MLP neurons of a small language model. Each row is named by its layer, matrix (gate and up: input weights; down: output weights) and neuron, and shows model dimensions 0-95. Each number is 500 + 40 x the weight over its row's rms, rounded and kept within 0 to 999. Numbers have three digits each. A neuron's up and down rows have the sign that makes its largest values positive.
After each neuron's rows, "fires on" lists the tokens most often at its 100 highest values on Wikipedia text that the model never trained on.

L3.gate256:494504535516437544527541517420504442549531557508441517487472528464442541500493477449554554552485481495543499517440487484482415465578514497467492517494461437481549487506506479486434576557511537463485481504478422543532462499420454447519510522492562492569482512517485489430534443522512520491
L3.up256:479508537488438530493493510381451464565499586511455521521464535438432532500496486474507537551477425517558534496415486551466444475532513501457488529474464484495502477470497466485475541534518548457491521466535415547488496487428503437516516525544548502553461466540544493401518457497498534509
L3.down256:503476497481442493479515514434497495570478517483464555514429515483472545592501539475522530483491425522538532505504535482390496514506559516493504515437529459512505509452467477486506518493525570557528576496514464532487469514477484504556470490556545520555456483557513530453460437510460463460
fires on: " Pr", " V", " Feb"

L5.gate217:498460565495471504554498496448499462517486517515446501475484536440511544552526522517554542613479518523564463541425477467489475508622523477548408476477483501483507556508552529492452479547465526506480510515400495555520459452492541504493494485458509556460509485543458492482510446533448464469
L5.up217:508478498454472558554470553421516548498497575432477566516458546442478548498511526483524519556432481519518418455503556512443454491542515591498493500534550473474501536490462492472487529505553605479524509389468502515498533468439559449529499426484497541535449510533543549404472449498458521484
L5.down217:518539508477508563488474562404498548521533556432420514509442549459490543581513595473536447493435511515515441449534571541452530507539543580531515510463527421500491520509474476504485465504543561526503531491511521516500506483478517523503444535499544512504464478523524569453420435445459460507
fires on: " V", " v"

L3.gate170:472531536534481517478515473478452406520431598466457495462467540526467502443478406477482495463470480454389518523555526549494601498522414480505481513540484472482530459523548534546482538455501489463480521413494563497544559383448530453521467506498564525562585455463504498485527478491523455507
L3.up170:528555553577479506566483472512550453493502455457472487483474492517564486478523400531498474487472501479536498524490582506464496555533488535522462472539501446464495511537444624470487521490500480479514519419431503397539526570450489472502517472518543548481495405571518506591514487520481533547
L3.down170:467440525539497401488514533520476561485436520519500475451528458506543563489531510526480466407531481481504515465518590476476504442484497505475556495508461523512567510526412545523471485527532487550478495470522527445557448494522484465529519511525468601571501502500489506472554513505532515513
fires on: "20", "ating", "areer", "ory", "erson"

L2.gate452:476410534483452536544521476437511468524567563509397459466500586444566543551483528462529451549449510502522474503413524423508511433578536512499421491457485499492539516497530450479457501545509548550456488527468492509564535516462487489508486486434471543525485507473449524489477413528467484418
L2.up452:496476510458497592497501609465546484505500593452399549513546516465462533513507500492487425567437478502537485510543501548508493434544454558489475525512495487521526538509524495417471488512480585460495483426476472542506523476449493501547471498455464499562465492560503501421489437530439454463
L2.down452:523531531439463565436490559413466480552485565436455518521460504487470518539489540480484476500445472521526460460526536518432517486561522565568463531457523428485527512507485500498480459514540543513539516499502505505465475476489511523543464511499514531523461447517486560417404421465423464497
fires on: " v", " V"

L19.gate343:479482572509493577474477452518481557485469527470470420469539571518571520419539571491470475572426487492417454520542495481485502502519460545608565515572462456540460520480514462444513482529519528511538507527442461491587412452490533520497569544483445533468473501505526477496541503531540533495
L19.up343:500557535528458465509419536495541561552482511500455456495502523529629504521453534472406477486498502518433513519618467448475442518507503565597474464533461455551448565514405464497512536497459520542522451448455528482505513473542520570464528542498479494522479486505528526495571501528563485427
L19.down343:534454486487489489511493472416504445547553482483504644558455471483562550478513508432436577463531479455463477489486566476477479520536512517449500465511507574539486422512479515478464423530528522508482456510504494558432518526490454540482444521549470506482481511549511448454573543475462501526
fires on: "o", "is", "iz", " L", "as"

L5.gate554:508464538433473556522463559420521472515507584472454530504510552430542544527480513442481465548447447464549452476461517507452447426591499541540429518497474480499525539501524499464459466534497529484491525404476493503520447463427522451482505516482477507534465481522485463445474443501450511459
L5.up554:521453530439461562480453532419511481512490559462461525512498538419539538562484496456513461530452458479573472487465524484459466423591563560521449493498477473496538552455526499429481440533508530477500518467474496500505462500454497498506505486450440519555469478526508454451470400508433522475
L5.down554:501524527491495547475468540418502463528494560408438527534447506467493534552514556484494444503442474489518489472517533540419527481567543551510447520470500466502513544491463514466494445496517561533517527448497509508473473534489513527520433526503485543530460483526502492429420388474418481436
fires on: " v", " V"

L9.gate288:530433573471532471546506465474526497553530568477435549524518508479511518512467462499531462469448508493500430526457497498490412437502502592507398534566388437480528541427503449518521519496477508482539502422477444504525503500486429489430446489477483522545481467500521467488499446516535499492
L9.up288:512478541460517485524469461474529457560526549480457570517537508474528526500439475486543453468455470485526468544465513511447408411495479581493414502581393435489511542453489450483538518479488487505528510441486436475515501497464409526440412487504476512544455487520506466474494432528519513458
L9.down288:539484529510529493505450563473468512522507566425442538482464491467477506578469515514452489434441496473550515472501500551451467444513479512496370519456479513464514601467496486531553436451510510545523484424522493502498557504476437513501416517516494533512423467552526510512451415515487492406
fires on: " v", "V", " V"

L9.gate232:507438513485554507526479420483568463541560507530400469461455439450486453501528486481508496510436531556550439528478458472501411456565520510483496498479427485542529537547509489486510447466506517525497526482468470499595489487461431525501490530418461500503562486494521458468500497509555497542
L9.up232:512456485477570537588479473475542410542529564495470556445444548511477516450496504457444487485517517441425461511433500531495436474513448488441508593524425478499542505483520443473545464466533522562539624479511489497537475457473454538466476574421533504462501440562517514519506442537474498482
L9.down232:500475506474556470482504557465529456504492543480497482482472492495498540520531507539412467499516527445524506558454483482536486458549461461522442461508451537483542527473474463544497474477534492506547472432541502506534504509432446504506463531478487542510452437543473548420437469521550544489
fires on: " V", "V", " v", "M", "ex"